config.yaml
n_layer: 19
d_model: 256
n_head: 4
n_kv_head: 4
head_dim: 64
d_mlp: 1024
vocab_size: 793
activation: "tanh_gelu"
norm: "rmsnorm"
norm_place: "pre"
norm_eps: 1e-05
positions: "learned"
qk_norm: false
attn_scale: 0.125
bias: "all"
tie_embeddings: true
parallel_block: false
extras: ["capped logits"]
init: "normal"
init_std_qkv: 0.0312
init_std_o: 0.00508
init_std_up: 0.0312
init_std_down: 0.00508
optimizer: "cautious_adamw"
lr: 0.00136
beta1: 0.9
beta2: 0.98
weight_decay: 0.47
lr_head: 0.00885
grad_clip: 2.0
warmup_steps: 278
schedule: "wsd"
decay_fraction: 0.506
decay_shape: "linear"
final_lr_fraction: 0.0
batch_tokens: 131072
seq_len: 256
doc_mask: true
train_tokens: 633500000
steps: 4834
dataset: "wikipedia_en"
MLP neurons of a small language model. Each row is named by its layer, matrix (up: input weights) and neuron, and shows model dimensions 128-255. Each number is 50 + 12 x the weight over its row's rms, rounded and kept within 0 to 99.
After each neuron's rows, "fires in" lists the words (lower case) most often at its 100 highest values on Wikipedia text that the model never trained on.

L2.up452:38 26 39 50 47 50 48 34 62 54 40 52 33 46 46 59 31 50 57 41 52 46 43 52 39 35 52 42 43 60 65 54 59 38 51 62 47 51 43 54 65 58 65 74 45 30 51 30 53 55 53 67 43 58 51 63 59 41 81 41 66 56 49 46 43 47 37 61 57 59 51 56 61 62 37 28 78 61 47 63 75 36 70 42 54 49 54 54 59 78 45 41 61 40 41 43 47 51 65 46 39 18 62 25 58 67 42 66 53 42 40 52 30 49 45 41 57 61 58 40 42 56 65 57 54 36 64 57
fires in: "of", "several", "different", "three", "large"

L15.up707:59 61 41 51 47 48 51 41 48 39 35 47 50 68 53 41 40 70 46 43 46 52 50 19 56 48 54 51 41 55 43 46 39 47 58 33 56 55 80 74 51 37 52 40 30 27 59 51 60 58 47 28 55 48 57 46 43 67 46 64 73 40 67 45 57 41 65 65 65 44 46 42 40 41 46 33 63 26 54 53 48 60 56 69 43 71 65 58 47 31 70 49 54 56 49 65 65 49 46 56 24 55 60 19 60 47 51 56 30 49 52 25 36 53 30 54 64 47 56 73 67 35 54 46 44 27 41 54
fires in: "in", "they", "who", "by"

L14.up977:54 57 47 54 36 64 51 60 29 42 38 53 44 50 47 48 70 51 36 40 52 54 57 30 59 80 53 50 61 48 77 51 71 65 70 48 46 60 81 71 41 44 76 58 56 37 48 45 51 44 41 57 40 46 69 71 62 48 44 47 54 41 45 49 56 40 40 59 73 50 66 46 86 27 67 52 46 58 46 51 36 69 50 54 62 42 72 45 52 69 53 33 64 52 44 39 58 30 47 54 43 57 59 41 54 44 40 47 50 49 38 68 39 38 40 62 50 31 49 48 25 66 40 49 61 46 54 51
fires in: "of", "often"

L3.up1001:47 58 66 56 31 59 57 41 54 25 33 62 44 46 16 57 46 65 45 48 41 39 20 56 46 66 53 53 42 57 49 42 38 43 59 51 32 57 35 68 45 48 47 40 49 64 48 56 38 52 67 33 65 49 62 49 74 65 40 41 65 44 55 69 47 35 47 62 48 41 43 53 46 50 68 51 49 39 63 46 37 45 62 60 48 62 54 46 49 33 77 42 55 50 31 50 30 26 74 51 72 51 68 51 60 61 54 40 50 13 74 71 73 56 41 53 41 27 65 53 50 42 64 49 45 49 29 63
fires in: "being", "government", "women", "governor", "becomes", "remained"

L14.up685:45 50 43 56 35 76 55 49 36 41 47 60 49 62 49 47 40 58 47 17 54 55 47 55 59 50 41 80 66 52 48 50 33 46 45 64 55 52 82 63 69 75 36 64 54 41 61 37 71 55 52 44 29 46 56 59 47 44 45 51 63 45 40 38 68 55 37 38 60 29 50 77 54 57 48 52 46 17 74 67 63 64 66 54 65 66 57 51 62 63 43 47 34 84 62 42 57 35 36 49 41 75 48 57 69 38 64 59 37 60 77 67 70 48 50 51 60 61 54 37 37 56 58 48 75 50 57 49
fires in: "by", "as", "the", "with", "for", "i"

L14.up486:50 50 41 43 32 63 43 35 48 56 58 31 72 55 42 48 52 56 51 41 49 44 48 52 46 44 71 59 49 63 59 51 45 26 51 35 66 44 64 68 70 21 71 66 74 45 71 49 67 40 48 55 45 50 42 65 48 34 54 48 56 59 69 48 47 42 51 60 53 33 54 58 38 53 52 35 52 60 66 38 39 50 59 63 51 46 68 68 68 63 45 57 41 59 61 36 39 35 64 42 44 51 60 47 61 43 54 50 60 37 42 33 50 43 49 84 51 37 43 43 35 73 57 42 44 61 50 64
fires in: "on", "only", "of"

L13.up477:29 66 65 32 32 49 46 48 45 38 54 65 46 60 54 64 45 32 64 54 46 59 48 43 73 65 46 43 62 33 54 30 60 50 55 32 62 50 46 48 70 40 43 64 32 54 72 39 61 45 43 57 41 57 65 42 65 47 50 55 62 47 42 57 68 52 52 60 50 46 70 38 68 60 32 53 65 37 44 42 37 49 41 52 48 81 53 37 55 48 41 44 57 49 37 51 35 52 19 53 42 58 67 35 56 44 70 49 51 47 58 45 53 55 57 54 46 56 71 63 41 52 59 58 66 64 55 62
fires in: "this", "three", "through", "thomas", "those"

L2.up327:48 57 47 45 30 47 61 32 64 50 38 52 57 57 46 76 50 37 31 45 54 46 70 62 60 52 64 36 43 46 60 49 45 20 45 58 61 44 49 62 75 58 60 63 49 50 76 34 41 65 53 58 52 47 41 48 47 44 64 42 53 47 53 57 42 54 76 38 55 41 76 63 61 34 62 50 48 32 42 62 53 50 43 54 58 52 48 24 53 33 58 62 57 60 45 61 48 46 46 79 48 39 72 31 41 46 51 57 56 56 61 49 65 61 51 34 50 41 27 37 48 51 63 55 53 63 69 30
fires in: "july", "division", "region", "regiment", "driving", "event"

L15.up178:62 24 59 65 57 59 34 49 63 45 51 72 46 51 39 72 33 30 31 41 36 51 51 63 52 83 51 71 61 45 51 09 38 60 68 61 59 31 53 63 59 60 45 67 33 49 67 36 49 53 65 40 80 44 60 54 65 56 62 42 53 44 51 34 53 40 60 54 67 34 43 63 57 54 45 42 49 59 61 55 36 51 52 66 65 55 46 40 55 70 80 43 41 37 48 47 45 46 55 43 60 47 64 37 49 53 39 58 45 55 67 41 55 58 50 74 59 35 59 41 48 42 55 48 71 36 46 40
fires in: "an", "the", "another", "was", "announced"

L2.up753:29 41 45 60 48 44 27 24 43 41 35 68 70 47 52 39 63 33 62 42 49 74 44 57 48 56 38 55 61 46 49 51 64 42 58 33 41 42 37 49 38 63 15 40 31 30 49 43 54 47 61 45 68 63 46 42 51 46 62 46 53 40 19 61 52 43 36 56 67 30 53 57 44 63 60 42 40 53 61 51 58 30 62 65 77 59 64 42 47 59 70 48 64 71 36 42 79 43 54 33 52 54 56 45 49 23 35 59 32 45 74 47 45 89 25 57 54 34 66 42 42 35 53 28 63 56 80 46
fires in: "is", "area", "world", "are"

L14.up17:58 53 39 48 43 70 54 65 52 41 31 78 48 54 55 67 40 59 51 33 33 55 47 43 51 62 57 63 63 37 48 46 59 27 32 57 42 53 59 47 35 58 56 44 58 39 27 35 28 45 46 56 57 43 47 52 63 63 60 72 48 42 66 38 51 43 51 37 67 16 45 59 68 48 44 56 55 54 65 45 37 41 71 61 57 62 54 59 57 40 58 48 41 66 44 62 41 25 41 44 54 54 44 44 42 54 50 60 50 41 36 54 57 38 46 43 68 62 50 64 57 37 68 48 65 19 51 79
fires in: "have", "has", "had", "or", "to"

L14.up757:51 62 58 53 50 69 67 51 29 49 65 43 49 58 53 79 46 58 53 48 45 46 36 50 67 48 52 44 42 49 43 23 48 56 40 62 47 63 56 61 75 38 72 78 41 36 69 47 48 37 64 56 52 56 45 78 46 34 43 49 46 57 45 42 73 30 61 39 40 34 39 43 48 50 61 34 50 53 59 39 54 52 51 56 54 27 37 38 52 44 53 40 68 40 47 80 43 49 37 53 58 46 41 35 79 49 47 73 67 34 73 55 53 48 52 63 41 32 60 44 47 33 52 69 56 62 65 38
fires in: "a", "when", "the", "this", "but"

L15.up513:42 75 67 53 43 37 55 58 29 58 35 87 60 70 39 47 43 68 53 53 39 46 27 40 51 39 44 54 46 50 47 51 56 37 42 53 43 37 77 65 43 49 35 51 54 39 57 49 40 51 64 38 54 44 35 62 42 53 48 40 52 27 31 66 54 60 68 59 41 35 46 58 53 53 47 39 53 53 60 49 42 54 53 67 49 64 67 64 57 28 48 53 52 52 45 67 64 50 48 27 52 54 51 38 45 34 46 71 56 31 46 40 50 34 31 50 49 61 63 69 49 47 64 45 56 35 44 63
fires in: "they", "he", "who", "also", "she"

L3.up608:46 58 57 56 30 57 69 63 25 38 44 45 50 45 55 44 59 37 19 33 36 56 58 49 50 37 55 52 62 35 55 52 52 57 55 44 19 68 57 68 79 41 58 45 55 43 65 17 38 67 71 53 52 49 61 47 58 35 75 48 49 60 17 60 59 60 64 45 50 49 53 71 41 58 63 55 46 54 43 48 29 51 64 50 69 50 32 42 58 63 65 48 24 52 44 60 51 44 40 42 68 51 60 55 75 57 58 49 58 53 52 43 75 45 54 58 50 33 66 48 56 63 80 39 56 28 47 55
fires in: "october", "november", "september", "december"

L13.up208:40 40 64 55 38 69 45 45 59 35 27 57 30 61 58 50 56 51 34 59 49 47 35 15 50 43 36 53 60 40 72 57 46 64 67 40 58 49 60 45 48 62 59 60 37 41 31 61 68 59 64 76 52 50 48 72 51 34 52 44 34 58 37 51 57 43 32 34 62 40 32 45 67 53 61 32 44 84 43 64 47 56 42 34 79 72 66 63 42 35 34 55 44 56 32 49 38 32 34 85 31 57 53 27 64 47 60 60 45 61 45 75 27 65 44 60 62 59 52 58 30 43 39 63 54 41 50 48
fires in: "of", "being", "as", "and"

L9.up777:40 47 42 54 52 44 42 50 33 56 35 36 67 76 50 34 40 57 42 45 44 62 37 39 61 64 51 52 50 51 54 54 58 43 52 59 74 37 61 61 49 54 53 51 45 40 69 31 27 52 39 36 63 51 44 44 56 30 42 50 37 57 59 59 63 50 48 69 73 16 24 54 37 56 69 49 33 64 69 67 44 51 62 75 64 70 48 54 54 42 46 42 57 70 45 49 55 34 60 57 30 39 55 51 43 53 55 65 67 56 61 49 62 56 60 59 58 34 64 60 25 37 64 32 46 30 41 42
fires in: "to", "since", "while", "despite", "though", "although"

L16.up370:65 48 49 59 33 52 58 21 59 48 39 44 54 65 49 44 60 76 79 50 71 57 47 32 30 68 71 44 37 52 48 26 50 43 71 52 45 62 51 64 37 41 44 70 57 24 67 47 49 38 31 52 41 57 54 57 48 39 43 41 32 53 52 52 60 62 45 48 66 38 63 70 53 52 45 54 48 44 57 82 45 50 54 46 63 49 60 53 56 23 37 48 42 71 54 59 61 67 52 51 61 55 63 38 64 34 53 61 38 29 64 66 40 44 33 63 47 42 62 71 41 56 46 38 47 35 46 46
fires in: "of", "at", "near", "to", "john"

L2.up195:45 55 66 34 62 50 61 58 47 57 51 53 72 52 46 57 55 62 51 46 57 49 23 60 54 75 44 40 66 63 57 58 50 72 40 60 53 47 60 49 58 46 28 41 42 44 50 59 51 53 54 64 61 46 38 46 58 48 85 43 46 40 54 65 38 37 45 47 43 41 53 47 51 47 74 55 19 72 63 47 39 30 33 21 53 71 59 53 57 50 43 20 71 39 62 63 34 46 61 59 50 38 46 46 54 30 57 33 81 36 62 52 60 34 35 68 47 52 48 50 37 56 50 24 70 45 45 55
fires in: "first", "later", "official", "like"

L2.up795:26 50 58 46 45 45 77 55 53 17 42 61 67 42 45 39 68 38 27 39 49 42 13 52 47 46 51 56 56 42 51 35 59 49 49 52 51 53 61 77 48 57 43 58 05 58 43 42 61 51 60 47 52 41 51 53 52 55 88 44 58 34 45 38 45 35 60 45 38 45 53 42 53 41 92 46 26 39 47 55 48 29 42 63 57 50 43 50 56 35 34 57 60 43 38 66 45 32 51 58 57 53 44 54 55 43 42 37 69 63 40 73 73 60 52 67 66 39 44 64 23 42 45 57 64 65 55 45
fires in: "him", "later", "himself", "of", "having"

L14.up309:41 46 52 56 43 47 39 43 23 50 49 67 67 70 57 49 30 52 50 35 15 68 55 36 38 44 41 71 53 52 68 46 34 26 29 37 16 58 53 31 46 61 46 45 43 45 43 56 39 51 40 37 45 61 39 70 54 34 48 54 42 44 48 53 53 51 42 47 61 46 41 61 63 56 59 21 34 26 46 73 44 53 53 75 56 54 58 45 79 39 46 51 43 49 51 53 64 45 53 49 43 77 41 26 64 46 53 39 23 43 40 35 50 54 56 59 51 47 53 63 45 33 44 42 44 53 68 49
fires in: "is", "by", "was"

L14.up695:24 33 47 44 53 88 39 57 43 46 60 77 63 65 57 51 39 33 40 53 50 66 39 37 42 57 47 59 52 31 35 36 62 41 39 51 51 60 60 65 43 24 47 59 28 49 43 49 66 47 43 44 44 48 30 66 41 38 43 50 64 57 52 47 45 47 47 52 55 20 65 39 67 47 50 34 39 46 60 38 63 68 50 51 49 32 57 51 73 31 57 48 68 43 34 66 55 58 58 54 56 62 45 34 66 36 48 36 43 46 65 61 48 68 16 42 55 34 70 61 55 46 54 50 60 56 60 67
fires in: "in", "was", "of", "were"

L2.up280:53 69 54 48 42 53 57 54 21 54 32 39 57 78 37 38 47 61 36 51 42 56 46 58 25 44 55 51 70 39 75 60 36 68 47 35 38 46 70 49 58 42 27 34 28 42 58 24 31 63 57 54 35 39 32 54 63 43 44 34 70 45 58 53 71 47 39 34 40 42 65 67 40 47 59 40 47 57 48 63 55 53 54 69 58 61 51 16 57 56 79 49 47 47 46 56 31 39 28 49 43 45 47 59 74 34 55 45 50 38 56 51 63 43 33 43 54 39 38 48 43 48 72 34 41 40 39 61
fires in: "university", "participate", "north", "republic", "chicago", "particular"

L14.up622:33 44 53 41 62 67 63 45 43 39 48 48 75 77 52 59 60 67 75 37 66 44 31 34 48 61 54 64 54 64 47 20 67 41 39 60 58 41 39 48 57 51 44 44 40 56 61 46 53 40 54 61 60 54 37 70 50 41 56 53 45 40 55 69 50 60 45 61 58 45 34 34 51 58 58 37 26 25 52 43 67 56 83 53 59 56 65 55 38 45 63 43 37 43 46 87 40 44 55 49 61 63 52 53 46 59 62 59 46 12 62 48 37 43 60 47 42 27 45 59 60 47 72 51 54 64 70 55
fires in: "a", "club", "race", "the"

L16.up823:45 46 57 52 24 85 48 57 53 31 54 59 64 77 42 47 22 48 42 63 59 44 47 50 69 47 48 64 53 60 33 45 34 32 37 53 39 52 29 75 49 55 39 47 48 51 33 40 56 57 37 68 46 53 56 64 44 44 43 25 68 54 48 52 40 24 68 44 59 47 34 41 60 63 29 57 38 53 77 39 70 43 58 49 52 49 65 36 51 64 48 57 35 61 39 64 57 48 60 65 45 45 47 50 43 51 61 39 63 60 41 75 84 53 45 63 46 53 57 38 34 53 69 46 49 22 48 56
fires in: "and", "to", "has", "it", "was", "s"

L3.up282:62 43 64 66 27 43 63 59 48 37 44 50 29 61 48 35 49 44 44 41 55 52 22 47 52 52 48 60 61 46 54 46 57 58 46 51 50 49 59 58 51 67 32 66 50 41 60 49 32 44 67 42 63 46 66 38 57 36 64 69 64 46 44 72 64 49 69 38 70 28 40 73 69 67 47 60 37 52 37 56 59 69 42 42 52 67 39 30 47 51 73 23 56 58 52 54 32 55 45 41 57 54 62 42 52 52 36 62 55 52 62 37 82 75 40 59 53 27 67 64 37 44 71 49 62 53 52 50
fires in: "had", "has", "known", "also", "while"

L9.up300:47 60 44 44 46 68 59 38 57 47 42 75 28 50 32 41 55 75 43 47 57 35 38 32 66 54 54 75 63 56 55 49 40 47 55 43 47 49 45 61 76 52 51 59 46 34 56 44 64 60 41 39 93 66 61 47 52 32 56 47 50 42 45 39 77 42 56 81 46 19 51 42 73 58 36 51 53 40 49 66 53 52 61 69 50 52 48 53 38 50 54 46 37 50 52 73 53 35 28 53 65 78 43 37 52 57 42 62 46 53 73 75 41 63 57 53 51 38 75 56 37 27 44 49 61 70 52 69
fires in: "through", "this", "than", "three", "throughout", "third"

L2.up939:41 56 52 38 51 63 71 49 59 41 45 47 58 41 53 61 62 33 52 42 41 56 46 62 39 52 51 48 53 43 66 52 50 55 40 45 37 51 51 72 92 39 43 71 56 42 36 50 46 54 49 31 59 54 46 44 75 48 65 20 58 48 53 66 51 50 60 67 43 51 49 51 43 51 58 48 51 41 66 53 42 38 50 62 53 52 40 43 64 49 64 27 56 20 34 70 51 28 46 62 49 46 45 31 33 50 35 73 54 45 57 50 78 62 51 74 65 50 73 56 38 43 53 77 67 60 67 62
fires in: "years", "this", "year", "those", "third"

L3.up896:61 63 54 33 38 35 62 44 42 38 41 49 62 61 50 78 31 40 53 43 47 45 39 27 68 60 55 50 56 40 62 32 44 33 41 51 46 60 40 61 55 50 60 39 66 34 43 56 42 51 40 51 35 58 41 43 57 53 48 67 60 48 40 70 64 48 58 47 66 42 41 44 36 61 53 69 57 57 59 68 59 35 40 44 70 60 35 34 41 28 43 41 33 39 40 49 58 40 58 73 61 59 55 30 40 58 48 75 82 43 58 63 72 31 52 51 52 42 68 47 73 34 56 54 49 33 42 49
fires in: "would", "under", "despite", "did", "began"

L14.up744:42 56 40 57 43 19 61 33 35 52 21 49 89 60 47 78 55 36 39 44 50 60 44 40 48 37 46 54 51 58 64 47 49 18 46 38 53 33 54 66 62 44 35 43 46 31 53 41 27 39 49 51 67 34 41 42 47 37 62 20 44 52 54 53 55 58 57 61 71 43 41 63 44 60 72 38 79 54 63 51 57 60 48 67 34 50 79 52 56 49 48 43 60 54 55 67 58 59 37 48 51 50 48 56 54 48 46 48 54 45 56 47 66 41 42 62 33 46 46 38 52 37 56 62 70 46 49 77
fires in: "they", "was", "were", "to", "and", "being"

L3.up571:49 60 46 53 44 46 66 61 08 42 45 40 50 47 40 33 34 38 54 45 67 49 24 43 33 41 48 48 49 46 57 45 46 33 48 45 52 41 33 50 38 51 33 47 27 56 77 38 44 60 53 54 79 46 36 45 48 53 66 60 54 44 68 71 41 58 37 46 69 54 76 54 41 63 56 52 43 65 54 57 67 63 35 74 68 60 43 40 58 67 49 22 47 52 48 54 45 57 41 43 66 45 58 50 51 68 62 35 35 62 75 53 55 63 54 58 62 26 53 38 46 48 48 44 63 29 55 25
fires in: "had", "national", "was"

L3.up895:48 47 60 47 53 47 68 39 49 50 50 47 47 53 53 45 58 12 48 41 44 62 45 58 74 57 57 62 50 36 57 52 66 28 56 47 36 70 44 68 48 55 56 51 43 40 48 60 47 61 63 35 56 51 72 47 58 38 45 62 53 37 40 49 68 74 58 52 45 46 47 36 39 57 50 66 26 49 50 46 61 59 47 35 55 35 50 41 50 48 57 48 42 55 55 46 42 49 41 56 64 53 38 45 64 43 75 48 62 43 36 62 80 51 36 53 26 40 67 58 38 44 78 62 37 43 57 45
fires in: "in", "against", "often", "again", "junior", "administration"

L16.up1000:60 58 62 56 44 63 29 30 40 46 42 57 52 53 46 45 51 49 52 61 43 57 36 60 51 70 45 52 45 58 54 54 26 46 40 52 28 28 46 45 47 67 31 58 31 33 52 25 40 54 49 36 64 44 46 49 56 58 52 29 61 46 67 59 56 33 45 61 72 44 43 27 62 76 40 55 52 55 49 63 47 47 50 64 46 41 50 42 52 44 44 53 83 49 36 52 42 52 61 53 38 65 52 42 47 45 57 40 42 36 61 62 66 34 46 58 44 46 49 48 40 42 47 66 58 43 44 75
fires in: "to", "they", "was", "were", "been"

L14.up83:52 47 38 49 59 48 42 44 63 52 42 36 55 52 54 62 55 63 26 46 43 75 45 57 52 55 54 80 83 56 57 29 46 51 57 72 29 42 59 50 51 53 61 65 38 50 33 36 54 43 54 83 46 56 63 58 60 54 53 51 57 47 33 71 48 50 59 49 51 19 43 44 58 67 59 48 53 32 52 46 39 59 54 53 63 58 53 69 59 77 35 51 41 48 51 50 48 60 39 50 25 53 48 40 79 44 48 68 53 33 37 53 53 43 44 70 39 56 45 44 40 41 38 33 45 42 38 62
fires in: "for", "of", "total", "on", "the", "formed"

L11.up561:45 62 48 40 37 57 54 63 35 48 45 58 66 53 56 38 34 56 65 56 51 49 41 37 70 49 51 45 58 56 54 36 32 54 48 57 41 48 41 75 35 56 61 49 44 43 68 32 46 67 38 37 47 49 34 51 77 57 60 53 41 51 48 42 66 49 55 38 69 40 38 52 37 54 71 50 35 51 52 63 47 46 69 48 57 62 73 56 38 57 46 39 54 45 71 60 41 36 66 44 34 40 50 35 40 50 37 57 67 33 37 72 77 02 45 59 39 21 56 63 40 53 34 43 33 28 54 67
fires in: "to", "after", "under"

L14.up202:62 29 55 46 30 52 39 42 36 30 56 42 72 49 25 64 53 25 34 51 41 50 43 70 50 56 54 76 67 49 34 45 63 51 52 56 75 46 63 56 49 35 47 72 59 59 72 35 34 56 50 57 80 40 44 42 53 32 55 51 49 66 58 45 57 51 27 19 59 33 55 63 60 47 49 29 51 44 53 65 52 50 45 60 77 44 39 47 44 54 56 49 64 47 54 57 49 52 68 61 63 39 42 70 47 65 55 66 53 39 56 55 50 59 45 59 70 40 51 28 43 44 59 49 50 29 48 51
fires in: "an", "another"

L3.up426:75 50 52 44 46 55 50 48 30 39 35 57 39 48 53 50 53 44 38 49 40 17 58 53 48 60 49 61 49 47 75 40 65 68 45 32 61 53 54 49 37 72 27 58 36 46 50 54 48 45 54 52 57 51 69 40 61 45 69 50 52 48 27 54 43 49 34 37 62 46 45 49 62 60 68 48 55 56 31 41 37 55 45 34 40 67 53 50 56 37 79 33 52 40 43 59 63 49 58 45 66 50 68 31 41 45 52 52 48 48 69 50 59 70 43 49 52 61 64 49 45 55 63 55 44 48 68 55
fires in: "used", "made", "produced", "free", "performed", "led"

L3.up766:44 25 63 52 36 49 61 66 42 55 37 50 53 45 44 46 30 29 29 43 50 50 32 57 49 63 58 36 42 64 73 35 47 53 54 50 39 49 37 61 62 52 49 52 34 37 50 62 39 60 48 53 74 60 43 62 50 64 68 37 57 72 57 78 53 46 51 60 62 52 43 36 64 40 66 51 41 60 39 51 60 35 41 50 60 75 59 42 62 55 41 25 61 68 38 68 42 41 46 54 52 57 42 29 41 56 54 47 49 32 60 48 48 72 48 45 47 60 51 43 49 47 68 47 56 57 88 63
fires in: "first", "last", "blue"

L9.up577:41 59 59 63 45 58 32 54 33 60 47 42 67 40 49 55 51 56 41 61 59 37 54 52 47 61 49 69 57 76 54 23 34 32 39 49 72 31 67 73 53 80 48 57 31 52 69 25 51 53 59 45 70 43 35 47 54 64 48 38 48 52 38 44 61 34 43 47 75 26 39 53 69 51 45 42 47 69 39 53 34 47 61 52 45 45 51 54 45 58 74 34 40 43 47 65 63 40 40 52 55 54 66 42 47 52 47 45 52 47 57 46 47 50 46 64 26 36 56 34 38 56 50 39 67 54 59 72
fires in: "and", "to", "born", "the", "built"

L15.up820:28 57 37 46 48 55 44 60 16 51 26 82 33 62 58 41 41 34 48 44 49 51 45 43 39 74 50 50 80 50 39 47 60 53 43 31 58 40 57 55 60 60 45 47 52 42 33 42 60 49 45 41 49 54 44 57 57 54 41 52 71 51 42 57 51 51 49 64 63 59 77 55 58 38 63 53 52 55 68 47 58 65 60 71 40 71 62 56 59 49 65 43 34 56 61 37 62 47 50 59 65 39 45 72 55 30 56 60 50 73 46 62 51 44 31 49 47 43 54 53 33 31 45 66 53 32 37 62
fires in: "at", "of", "in", "with", "album"

L3.up580:46 35 55 55 60 46 37 50 36 48 43 47 58 49 49 62 52 59 48 56 43 21 35 65 56 44 54 54 56 28 59 56 32 30 59 30 47 47 43 63 48 50 59 76 65 58 47 53 46 46 44 52 42 60 42 48 47 36 45 46 60 44 45 49 38 39 53 46 81 58 59 72 51 39 49 49 51 62 51 67 56 69 65 52 64 52 57 61 56 36 47 59 36 62 37 46 59 35 59 53 77 28 44 28 51 28 70 46 59 49 30 46 49 55 59 68 33 58 42 65 43 70 59 68 57 48 65 41
fires in: "of", "england", "1999"

L2.up415:37 32 41 53 37 33 74 47 69 58 57 47 54 51 38 45 66 49 23 20 57 68 35 53 47 54 60 56 62 61 63 57 65 62 46 67 45 53 47 54 71 50 42 60 33 57 64 48 39 55 54 55 45 53 53 66 50 46 66 43 70 56 61 36 73 69 54 43 42 42 65 54 60 55 55 58 43 59 51 44 64 70 36 60 60 50 52 56 52 69 68 54 59 64 50 55 32 44 51 52 58 42 60 53 56 52 39 58 63 49 73 70 43 40 65 44 65 45 51 44 33 41 67 66 52 44 54 21
fires in: "the", "second", "successful", "species"

L13.up684:34 51 57 62 53 60 39 53 61 60 41 44 55 53 43 70 15 45 39 40 50 57 37 31 54 64 49 75 67 62 47 54 41 40 53 58 52 38 46 60 56 56 49 65 48 22 56 56 55 42 44 48 33 59 45 65 40 23 49 42 48 61 39 43 36 60 67 64 58 27 40 70 65 51 55 38 34 62 57 41 42 45 54 48 50 57 41 50 52 29 61 31 63 42 23 50 52 48 42 73 37 59 69 23 49 48 69 52 50 39 48 52 48 51 58 62 30 44 68 57 35 50 46 36 59 49 62 34
fires in: "it", "was"

L2.up42:63 40 61 48 43 53 43 69 54 61 42 59 47 51 31 34 42 43 50 48 57 31 40 66 42 57 55 41 53 40 57 51 46 52 34 42 36 58 40 44 49 50 32 47 38 55 38 47 54 44 76 50 72 49 60 34 42 68 72 53 65 43 58 86 59 55 41 48 48 52 36 47 32 47 59 58 38 42 44 41 60 42 65 61 57 55 45 47 56 62 52 46 48 30 41 63 70 43 66 62 73 51 52 49 49 40 37 39 53 55 72 72 39 66 47 59 58 20 37 85 56 46 51 53 64 55 69 51
fires in: "as", "becomes"

L2.up585:55 65 44 52 46 56 42 51 50 56 52 60 44 59 38 55 82 55 36 51 49 40 75 33 67 37 51 52 33 31 63 46 65 52 50 55 63 48 54 44 34 52 69 48 65 60 53 44 40 66 51 55 64 58 44 33 68 39 48 33 43 50 53 44 21 64 40 50 74 41 67 62 61 61 32 47 36 51 56 51 33 50 68 55 64 60 34 32 53 34 69 37 54 25 46 49 70 40 49 66 60 63 64 40 41 43 62 62 59 68 52 51 52 40 39 42 68 51 36 47 48 45 52 40 53 29 72 47
fires in: "has", "tetzlaff", "stated", "switzerland", "had"

L3.up334:23 46 59 44 59 63 58 59 49 48 55 69 48 98 41 35 51 38 34 45 50 44 52 57 36 48 60 62 57 38 46 45 39 33 62 35 54 53 72 50 44 52 51 74 29 47 50 48 43 61 64 40 53 62 62 40 67 50 66 49 46 43 62 44 52 44 54 59 53 44 54 48 36 41 70 39 13 38 64 40 33 34 57 57 51 53 35 38 58 59 44 61 50 59 47 47 48 54 47 48 47 62 35 41 53 46 43 39 55 37 48 40 54 52 38 41 41 28 41 66 44 37 59 55 59 57 63 81
fires in: "as", "appointed", "executive", "become"

L11.up820:61 61 70 65 46 74 62 30 17 33 47 52 53 46 62 84 59 62 48 59 19 54 46 63 45 59 54 48 47 44 40 52 51 58 43 59 35 49 71 51 49 45 47 43 51 49 60 24 21 56 48 40 48 52 67 48 47 39 52 38 37 49 35 46 62 66 68 75 65 47 72 49 56 62 26 34 42 38 41 62 34 47 60 49 65 45 45 59 75 48 39 53 41 58 51 54 49 55 32 68 60 51 50 51 54 48 57 53 55 31 40 59 49 39 68 57 63 45 50 50 42 50 45 44 55 36 71 53
fires in: "january", "june", "october", "march", "february", "november"

L3.up593:38 45 57 28 41 54 79 47 51 34 51 55 48 65 41 68 48 36 38 35 45 56 44 37 32 55 62 60 55 41 54 13 66 33 47 62 33 62 45 65 77 56 51 61 50 49 55 58 60 59 68 33 33 53 52 42 60 32 42 47 65 45 45 61 73 55 67 54 52 54 47 43 57 57 54 36 39 52 56 34 41 65 47 54 53 48 51 44 49 56 71 48 58 25 42 75 54 46 39 68 37 66 63 47 46 30 42 52 66 46 32 65 48 66 40 45 48 53 68 63 58 59 64 35 63 69 57 62
fires in: "against", "year", "years", "having", "again"